Part of a small language model's weights.
Architecture: RMSNorm before each block, rotary positions, no biases in attention or MLP, untied embeddings.
Training: a variant of Adam for these matrices, 365M tokens, 11814 steps.
MLP neurons of a small language model. Each row is named by its layer, matrix (up: input weights) and neuron, and shows model dimensions 0-191. Each number is 128 + 24 x the weight over its row's rms, rounded and kept within 0 to 255. Numbers have three digits each.
After each neuron's rows, "fires after" lists the tokens most often just before its 100 highest values on Wikipedia text that the model never trained on.

L11.up1011:152164128152122133140144100141099161114138079133121116100122150156134149137140122133140103131162134097157123172147158135135157153110143176127158129126129155136162132135132152081110160117110161160154103163092128129141103092121112131119121152132113098121181154197084140120129119118145115124134112155126130131173116127160097091130133154124163097159102150111130131087156138153087148134142100087151102091127154122084096100106125141144106123122108125166101112082142086110138123152151153140156111102127077135106146138095137096077159105110074163128083143123163113161116121111139120117
fires after: " (", " \"", " /", "o", "-", "s"

L12.up1430:136133176089187120131127125169137094124129120103141149113096134155136114121135182126120109182113146128126117127081101155113141138140111063136122145072134100113112100138074111150149125111123195103124142110141112161126139137159132117095155116175123109106178134117111086115120153116102156094078159167139132113146137135098176122124128097174115115129162111151116114129137125154118141162176183102148125143119131162129110178123111132114104133140097138130154133127130138098152091131106144137111129113122137117145145127138125156122132136115149143147129121120099071118110086167082105110
fires after: "|", "-"

L9.up623:115148132113106183092151175111079147112112100185173108136131132156110098196109132151144094115112139126158118130171147159149089137134120106107159073080142184184159129105175127118173143106123107111145119119132136132101110087117131083136138118156121059122150141109107107121126129129142125115086124136127117156109127126144140141130155161125160113155149101135147134153119119129138107115092167122184118114134124116129093149123129108133100152171130161120139154135172126127126163138115095128116130137114079101116147131130110135163095151124101166137113143109117136143097153117138136112
fires after: " in", ",", " the", " of", " United"

L11.up1477:119112115118106090099128105129134111096175125147075126115118141161092129123111149093102085139114064114156135171164132150127088116137132118107152134136122142127144153114090151109140099097135134111153141170151119114118099147137121109120129116167117095127155161151121109127220128115134111121078116147089146105127187116133134119130104135108096138154118087127146123126111140129175110120126118107115127102110139175198096119132130123145091157118124114161111155123107124131068161121078129103168170151138145115134111137131132127092128141132115092152120110093087120122161132130098117139
fires after: " |", ";", ":", " ±"

L11.up618:131145105115147091153134089124120126164128131164161123164094115150152164097114145126093124130124118112099167106176110118132083148169125135122123176132128093093124117107124141065084090092123121118146102136119133127132104139130140136121142137147129126134112110136129192153199130088116138117109148156085176108106123121144127137124095179100152096154115139099076155142121127137138128133107116147165118099092123110139122111132117132099147133151140109116113128092095128133104126090101120104120132110123165087138140148117136113130131131150098113176101146139046137159175098095131140138
fires after: " |", " (", ":", ";", "|"

L12.up621:123158125154139119142120149115104104094149119138102100165131127130101085126131112090115134081134110134143133077130125128151139124166135142160140136110152147120154115107137081155099153124107093102121109153100171143178119167149149135191084129166129124133126144096093155071121121127109107131153110138074154169135146128116132133114110140100149159176138157140101168112099182181107128153123122116164102108110122122089108101138122164146117108136158144123155144162135120127165157136147157165153179146088140151185139114101150128126117098127141127089103109128122131115133109128125121103
fires after: " (", "\n\n", "|", "=", "In"

L12.up493:089124153134162170058176165153111111111131130136149121151108141133141094159099120116134120116128125158146098095103143147118123112161142148089110182118133150126144150108103122129132148112123145178105078145141152105134146154132151126170094150099130106137157163123113177145131126141104132095137102104133175160127114122148093149084132151125120100156087102130151140120133132099088131136115144130146129125144104144142133088169138129138079116109135135125114182121129147178126153186148186092169182143163124134149159096101147098150140138103132117113143112131127112126115130127096114102
fires after: " the", " in"

L11.up58:102114194118130102143104120111131122134113119099162130096104106128129136149142174177103091084128103126122131129128127096075144143154116115130116117126099079181087152119113160104106126144117107182168138087093141150104142100170171170123124130120117138132118136153129125137110130088107117084083135122162103096129141153108133117164093144081146147157116104129121093146114128152102125115149101118148124134079163146124138133109129132099160177159167127122090151162150153138127154122136152201098130115141135126124122116111101126126120130109114113127097104108106154184134117127137111145
fires after: "|", "-", "y", " July", "–"

L11.up675:058173140142145129135119139107124162107099134150084140104171086117148159119162113100128145133138138130106113112095097133128142136104119094092120114095123158139165151176143135127102160123138076122147140119102102171122172129164097126119131172121135116119106152123154091120099144152156133133152138138130160111193143115144104164131078120124134120141131107119143116080110133136133140121144115130125159160160122094113148118155133164142100133162177125152135188137127145118084086160157147163102099141173117139146128127111145148135136178119144124132122148118160091153112144118125137071
fires after: "-", "|", "–"

L11.up259:096118145146128088152161110154103124163149152131099144146158163131145104096124134138130119104123118125088163131142104120168129111084108124132166098131137081174086102114108081127144142138110145141133143144120129120127119131146138131108156132159121131138139130158115131128179128098075116152077108108118140087077152142072084118138087146112162165105134137110106128120113135131145130126141069096110139132142138143131135136115132117107141136137081167121109096141133153136063144092122116086138151116138153105159146110112112143099131140120102119165101194131075161148129128073096138132
fires after: "|", ",", " -", " |", " January", ";"

L9.up1455:134137118076097139099100112154138164143102134137119125179155126106171094128115116108129068131099176119183125173119098168102103118118133098107114092135157141149150133152188127126157080103143144148127128106134111124107123101122153144158123123110132108127126151119144149117147136089132153129091162149128112150133141152127123140087157107128131147138175123141108078130157135168075113134101171143129146167086099124118144090098131102109141119140120141140082089184116153137148143132147099138166149125141101126066160138144108107104154074138131128138126149105111133139139119141113122130
fires after: ",", " in", "\n\n", " Ex", "\n", " In"

L2.up554:095108156165152150146123135126124112116146128145122123096176137131101134185112144125094101126106108111127163149122177119132108127105128163137178123140101121147109167150157147128098104137115140123121141150130133103131127151147150141116136154107131077132103111135118144151126149090073115117087119119143121088165106098122104130096075147113125128151119120129131118116135139150139126102119092145084151133119102173140115135151131092124167107162186135099137106132131107102147155135085106146119110113114131113148168177158138097092114087130146142100147158105100098033177129105126147109
fires after: ",", ".", "od", ":", "19", " K"

L9.up219:184139104092133141155098154129094158160118153123134127131158163106110103126111125108159083117143142116149112114134142186138133128143111126111132083126123132119108129148138122144126109126162139123138122170127101111120099159187122127143140115151148109129114136119091125165158122089125144071101133129126104110078159130154152159164142152118111096093129119113147120123109102136132122115118179137162078152144135136154108087090126149096131152181099181070125130132143128189135125092134128112171145128154094135136151100142125106167104162122099139108125128147086104100122152138182146114
fires after: "-", " (", " \"", " ", " and"

L12.up555:127102098106139131137136134112112121141164115128141084109121085136127120139108167110126130113132114087099154101145114134150108124097086141137131152149102124106164153108097134096103152100126099145124092137117110088135108131154142128119151144109107093162120141125144160138108135144090118138089122152124093156153129141044134102137128164093180183119077129118066184096180118123127108126154118124112146122100077128104115120118143153131140141078146133164089153138091133094137125117126122119141141136115133154135140125118111102076114139120118155166159148131119154127177140120179163130
fires after: ",", "|", "R", " ("

L12.up880:131114128123083124140144130121145116134121118152114138151085135166056105169104114097120132121119121149116123112121109132159087160122153169125136152078153122118133148113132147087076136107117166165136131107130146110137159131145146129121126146148122125118120146096128129164115145134141110089139120135120099143149120137062134096155145105061177122109078107130113118115125138129135100163142125099125136131140104130115106159126120145144153139082145132148137152149098139098148115117124110123110143133132104109141182101100135111074129145161106141163172119133084210143125149124199135170
fires after: "|", "-", " /"

L9.up774:113125105137138100177148093137122104149102110118147144094156128108152144119081166136142155146148122121129134129106087137115155127109129111147102129107144142107136126086134121155116129124139168129133128173080122142113136208162129124163127181125114167119118147118132133130129140121110142126114142112118146106084079131091072155112125102152148144088137113107085103126124129155097136135148118125125176194147116151140102132130125139122126105094121107141170095150116158114169116162156122112147170105113119131105132152109113097169170121108148104113127169105178128105133132112098191094
fires after: " |", ",", " the", "al", " and"

L9.up223:129136105112174135128115113124139144103108160116146125087156129109113150168153165137180128159157077109136166141149167155105156125118142118167123099136122098161081147070156152149142110157115161134131130152165142113109112118110156142166137119106145101118077122135122146128101134119134118122130143112102139080095153123122126142145141169100139069133159160105127151134105113146126122132108136160131101115114110137130118162076127145105114145153139120108182085160149173134135166070118112134163173120127106144126170121135182107147095157103121100140156164110126137109132135119165141122
fires after: " (", "s", " in", " ", " of", " /"

L2.up908:118120160115113111122121132158139123104117126124185121155089138121092154166155069137129123118142087178178116124147169168131125115114110142132130090081121108136124126133117141073154113120091143161158118100160103132124146087142152133134118128131134160141103136104111121104139136162127104142095128094090123104142134131120110110081143133121088140155107072156119151093096095129124130118137124119104126176134157062152127123102122123085159131125125188090158103160113127133115116099131150092129165138085156079103136119135144146134122133163116129130139172117125139098098175134141134100
fires after: " the", "=", "-", " |"

L11.up909:133162151105125078140140118085116083097115151104063131119187120121124121118103124125101117114128112133081099123099096127147121160167146066150115136089095156134141142196105141138120118105127104158128150131146129124125124094153117155162108127117134128113072146140135126145151116131093126111114127104144143075145126116141126117141089141115106092123153119137158141150091116160161126124133147120168128107132116106128125079116128134163073099171130121127164148109136108112096111118089157200158126108130130141131098132115119148113136096132149085123129111163155157133166097136156155146
fires after: "–", "-", " State", " and"

L9.up1226:165132120109133092134115110123153157141142106093110140119151149148097114111102093078157143140138113132150096105129161160124139123143143080095141100138156133135143109179114051121135100164155136156094081116110117089160145106102118087148145144129147153133091118155135148095114134100155160152142132087109112131176161161112158091125149124131117102149115132132087192144180106122142132123168160119154091100089171113125129114109127145123145126142113108146162150152150113104109152107154145174148101097125144108133124160157125137124088080122116134141158130135120118134145137152134113150
fires after: ",", " 3", " 1", " 2", " some"

L11.up1163:148078069109122111112136140107121125140115130171131129175138119152101142106106162118131119132148122116153167147150092155078093128195136093094105111112088123116144148106143116105128125123141152129122126129139156129137094171103158107152127119164126088141096114152146144120207108108100108128065097086094126149114112114135135152123107113094178125108136145101135146109118133118124108134093112150117096078114131149172116139123123078125130122128157119102114078094118084130112121119097089114153136134106101139143096104145132088138086151140142119118115105158086118150136125132156119124
fires after: " |", ",", "\n\n", "}", " (", ":"

L11.up510:147137150117159160116189090116110108135132099168115148158136136122108153155100099129113117130117154126125118182102125193145098124194144146169106144150105149115069117154133138090140096153079092096138157156116111095133104139115093147152129099126122159132097118077133147132151117112122122123099132091117136134059169156143154088125097128131133127112155166123142122139107112095119132132096123118132122094121118168132091124122138131108128138108126152087093134091058155117166094124087137101148127122151140122135093106094118124118136126106109134131119141140125117084152128151131132136
fires after: " |", "ph", "son", "kar", " Par", "ram"

L11.up672:096126154107139081128113105138130149129074115116149128101164113119137113103116132171089122157121118107055108142129147108191120151139116148172179113160111156095188104167087114092106139127108139087123137143133148125137132134109099128111135139132131144130139133099124104086120136114145163117159140105092143139119171124134082102144119107152116128107129162139110116153165128087145097136134101132152166084174172116129143130071131121096133090133122121137090147114102120114114099088117126131142102126129136101111117136125177125127161142122129124141122145122159113135136123201155089144
fires after: " |", "-", "k"

L12.up102:149110124047127157112125167111130103137111131129108132131091157140085141149117132124150134129144136143081105135037142130116143133111130156149132101117149095110147108173125118127089109109128139148120146076099152151132143105159162127128141106125109168122144123131118104142115109158139118174125132131144133133127055127158147120193119110103145140086141103110115116123120156156096153180142128131119141107122138124102140129100126109158128135137080130145102142124129140119142137088112135141134128126160148141139159071089173135124122157172145131154134096117106095185159128103111126076
fires after: " New", "\\", "-", " (", " /"

L11.up4:157077114179134131119154097151148150116166125110109126147143106154112105137131153135133072105111131117121055110140147143118121119135114114111147146157139136155142108111177125091106099153123134117143138134120128167147126109105143151135133139140129152122153119142128134147119125103115130098130140085097152144130110167146127138135117127105111152136124111143151163118110116077061124094109097121111155127145145131115081079143132146093178155160120107158167130085126092194157143125140097084106131134111161132138147123123116120108134182097140146177124158140127113136055173146152125128
fires after: ",", " of", " February", " January", " June"

L9.up245:099161129112138166132104109143133135111103111109098131092134108123112132136162108149116115131103132110156172137097148046139166143074155139109141124108099142141115150105070088176114131143134086144138158122139126123134143109086082156113152117115115166126131140123126106122164131145069160142092125170082168140125135126153142105114113144140144130176096173125118098101133105161134119140137102095137143093127138176116143155133133115146090144137147110149139113115120109122150140132124123096137109138164169139177131104113113112128101119120087156114160096082111150142186155132136109118
fires after: ".", ";", " |"

L9.up1499:151152130175136068160136138109141089137156157154131137113128138117129103152132099114121131105131124162125153177138135104138153103092138164118126167120145110105131151129104158078129094125120128116106151128113146134136155078077118121122128107110124120131131139179184114147145119121101113153154139196157137090170184096089169135143110123122158145156148138138155078127093159146120117128091126084105097131122098101133110149098126118117144137165116107096102149127125105142133121139148098128119140136171157105131082156101124125092138082101147104139141105153156104151163148095128132156
fires after: " |", "at", " Set", "ck", "r"

L9.up1304:114083111153127151121137116125142132116124098127110143117121135152111118141176144062094166126169138124157142096149145099146107101097113113110145183135171141120157133096101159151137153113116142134125166078124171156129136170134156087126157151116140106129155130128165087142124124179133158139116099112133145115159130188086140145136144103075145163100134130130164118132155157117122120124165146093096091154141147125113088145079124148099128164154115119111138133079139106112130112122128095135095155128116130101150073115137165141101110163110125149103125111131158109125150138156159148136
fires after: ".", "–", "{", "co"

L12.up637:105164115089157137126131128116096139139135144170146142152147091141104129132133154123115123123146134074110160129158132142094119097125154138148109127204155129145135170107089121149140123111124123126129095148145119129108084168174170129150126112130131129135142135142160148134138119117144133137146140113102151152108182116080107148115117186148134163147180113108156118139109118099115156096107088191086140127094155096135108089138137116164150171138119090083129117129149117143124187099141137154128118136132127174122132134130110101141115129129166141088122072147102138100129147129173156127
fires after: ";", "L", "ER", " Cent", "ES", ":"

L11.up1338:143098095101109114128104124150131101152143128114170125111102135102159094112141120145083103109136133116142206137162110105127151133154131103149155129118112130134113161091122106118101152158173151168113145152121102121101147118123149109152127120155121133137175117141142168146181122127084096124117136109125142135117134156135114116209116104144116184143158116120122148152137165154145126127119080154133116161081143112130142163103133095072167151122118116120095111104141149134118120120072111137142101108078125134117117124122065127111140113142083149100091095119121118159126104112144132156
fires after: ",", " March", " July", " September", " August", " January"

L11.up1441:125139121150070151116102158159103143113130106135094125084106135134129136073091103106126124085123168152133109144160175108126150115107126077119147152136126158134165086141099128160153136153133111173122108139174100143135162106118145159136119119174119134135160125136129133136126117114087082123176132085117127159189130115135117138147114058141141159145161111120128179153117111142168109135139109140136190177116124087107119117124128142111155136130135105116119160089126102168129114163157143136103100139119140121134108105115126126081108111142120127123102136141157108150098148136087127150
fires after: ",", " in", " January", " June", " July", " December"

L9.up704:119139172086143166116110147160097148091150105137126124133148168135127170119097112136145137098146140130138132154142171117100104141133116117122082096148107105140124130177104135143111153115121112066170117143162134141098128108108122065123129118163114121136151123152144162134115140103122095111088147131073149134127111122165126124114140108175126076135115100127141163143117088106085122124154099109132123117099089104126143139070129156183129140129107129123154145146106157142108074130140126102096134124145103159170154116119093136124106118131115119092152134105119152152146129159205105138
fires after: " K", " 2", " 1", " 3", " 4", "\\"

L9.up455:145117103101149103154087134162079093121123162089097118155119157131189171111102123109134120128151135129155101157091170155138131141145128109135120094155105111147070135116144137119115117090159127142122131130138104120146103092158105104163122129126115113126129153166138126094156121103110127138143116094121127108173124171134179150159141093124089092063143106117143141131133083107194130112125150147098101147147111132133111131112127113140123155149159107115131142163168171111127145085122125139113156111112111113109091145126184155116136125078140122100136140111136084144133099128161109142
fires after: " (", "-", " /", "("

L11.up1488:118127131124104178113111101123120109141117112149142119116122116122136172151121137161117101151110123123125111122137093151122077116182139138159140165134071113077175086123070129133145099103119093112142121144148147136125130140110109133089129097123121130127146103064104115139134123101121130131124134101110179145132161113140120134144109120123145131147153166111152130143106122101168126123097152138143158168172101111170135146110128092125095154104101131117124140101090145124079111088175090141097119138176130155131151113103114132097151185133146164139131080126133165107117142153179104095
fires after: " |", " ("

L11.up194:174100170121140090102148111135150102141131098132176137092149113120136151162168128137095146108125120164138096121112112133135177128129119113095143078140113135120109087179130118113144094145112128149107166110172126110136170132156149145098136123139135117121125165161125106115158128091095102104101136081127134096094136140101105136119082106094149174113128126128173041154119118102184111099189119137126127118127122121151126107114131137109134095143154117124088122144134097119138124121102129167147125162115117086124112121109111165175132139140117133117131109141126142150090157147126127171
fires after: ",", " |", " Ext", " hor"

L9.up1385:147171141095124100105133151100104095159153134154145111144129129087129132105097140106124093126126178174169112164100159142133077125131129177181101145114133104135121134109132112135145143118120101111197138150100136106119145112137071139116116124147115119121165141119099140134181124133131066094151096165166123130098134132135099113118155127162119113101142117117115065103104090104102142119123105138159123133146143112149124102109130110133144146113111129079119115175139173155139109108123121110072106112172111157104116159094092124130134099158161152099136111117099137149130128114121125136
fires after: " |", ";", " Jan", "r", " Kar"

L9.up397:105155125133123149104158110117149153155102117098132112145143137143143131163120144131113151135109080114122128128163129106065119141148142073160100097152108147136188195144169128134146132118100144140070147142112111137135100069110172111149131136083144115133117108156135133133094140108157144146136136086129165095156124140120133100133135126071147130163138137132126156188158102132143110132113117172171112111107143133145112142102130128136107110137121143156126148114157095135121164106118121150135161103103092132110154166144118104130127096111130124139158172095137136134082095183158165136
fires after: " in", ",", " 3", "C", " ("

L9.up1380:166137158144119135139080135145138121138106149133091125146142165134147116123146157120158124091132146103155095137109121153127123118074137115148089155140142119120130112173084147106097095150172126115113162142117097137092114103102151129139135104108122095135118132159164133132178132049087102160138139127093101076178112160129194134136108159146107144121102103129128137137115138182126121133167143124128111135124069115138115126105122113121095120099115143108140147137120155136120129086150103106138126135151150137118111151112125129135095070093122100140146095117106098148106137123202117115
fires after: " |", ";", " Ev", ":"

L11.up1268:119122139129157070147121143065159135106116103125120136117141126103129132144112137134157142149177105146148166136091140114101118129167109138128099112154119113138146128164144080090175119143109093099136147107088120144126138122145150155112143114152154129127106166073100061161074108097130124110135161133098156141188167154125173115125091092129133146141148163124136146126129135134128119106155152130136122133158151165150118148143124115179114179146152106126086138146141126101114114101143155155099118139160133115144141136101092098134137185126102144130128104119116150133126152089158094151
fires after: "-", "|", " South", " |", "n", " ("

L12.up398:152167132120119135101135138132136109113136122136104139113087128122137119115135094100110124176130138156140118138132167153167100129102135155177144133157148154170164131155070092168092111088125074103146123158146154098128121140113153146133133137136131137137115134128141120147147138128108122101128108151122116113101115121081136155141138165157147106145185154146177124140111132099138147200131123104169133092115080128137149106138130094144111153135172101138125141177111110109132114112138169119108091123114122129083065126121175158098113167153148131120128148158119129150120059132148122112
fires after: " |", ";", "wat", "yr"

L2.up410:132163125153134117155106116109163143096124084136157124103116152135110096099123136138127086180141127105132153145169113155155182152138126129180149135126124124127116106117132152139123103106125139149124149124114119148161092139119132116158139126105118130129112107120125155111138124138157134114136078106153138179039102139153155097120114117139196091146108149123173149132125150114139150127133133094108123079186154118147130101143132112140171162099110146089139184082141145101124080122146139142169107134083144120147119107107121119123155151128104124151132130158112083136157145107084125147
fires after: "-", " Republic", " 3"

L9.up552:111146095110147172107103149148094102126130134113141130146132110112107155111126104106083112141118138149169127107137150151148079153157127102130138166140139084096138114114133122116130134117149099139146143147129111129110150127112084107123124120150112085136163103113150129122125119141134075079088136158117124143091169106143114139103115089086132110115129105116178076134120121083149123116106196102142138151115112163119137107039131156179118157144135166122121135130172175138138113107150130117141149138148106129130095092123070142127123119132127113094145113117114122110178127144169088119
fires after: "-", " Dun", " Bon", "n"

L9.up583:137126105132136115143126127141113136144102130118051109089092177126155124154108148095145126121138154127156093140138150146165150145076123111122148139141131142141140149127129126146137087117115101147139111137105131092107105164144141167189123124125110182131131124056166148146144143093133130113141091087121180123150115122109095141103113102116142135126117157097115089134160144161204141114118130174082126147144145132135111127102123143110163127154106157107167133134108125116133151100097132090155179119118122110093129121122160083137140110119120090123086147146161112143141092124148148115
fires after: "-", "s", " in", "In"

L11.up894:138147124138093102102112120173094128122137093113194125091168137150122130131165153155097144139142123159117115140141166050080129133138116121113180146132137103144170084102134095174117139139144160099117086121175113157145133143136175119100159101144119097129119074122124150142155157075077106095140119150115137139128137115110148137110117104119105152113118137136174143150109074127122117107112103101161077142114126130138106130094123146106130120157123141145146134100146092155110136120108091150138134126131142130133145152101142157138116149177145108148145111119105145152091151146104116102
fires after: ",", " January", " July"

L9.up816:144134120122148081147126075150080117147099129110175123145127131132150145163160153113153151126144113086158070117138123135141131149163130083096117099129108188105165122133131093130105101117116135124108096167071097128133133120129126141163143130099128179124127105073123126099122130115150142104144128081133139099145146104102138076105143119103111101145147115102132155123126123081140127137154165163128123147137146166112113140134130173138134129106091120159141149142165078126144120148148172141124105136125088097127136146130105095146104088111155135148110136122134130108082124185127158085
fires after: ",", ";", " |", ".", "D", " G"

L12.up649:113133183157081090132153128157166112127152126157094145148102111097136171133109141115061081133124180146091144108111143139147086150121125137153095146107101124127156152156157079135126140153109114096112138146110144150150144090073086091158153141080139155137162126129136152115136143158107103105129147115096105119115123090121104102138107120168132141160127145161110159128123115143124124138087094139111108138142071122097114102114116144139106128101121167156114108126140108107130107140137136149115140107133153171100138136161147099101112141145165125135152123194109120148140099168127129115
fires after: " |", " m", "5", "-", "a", "0"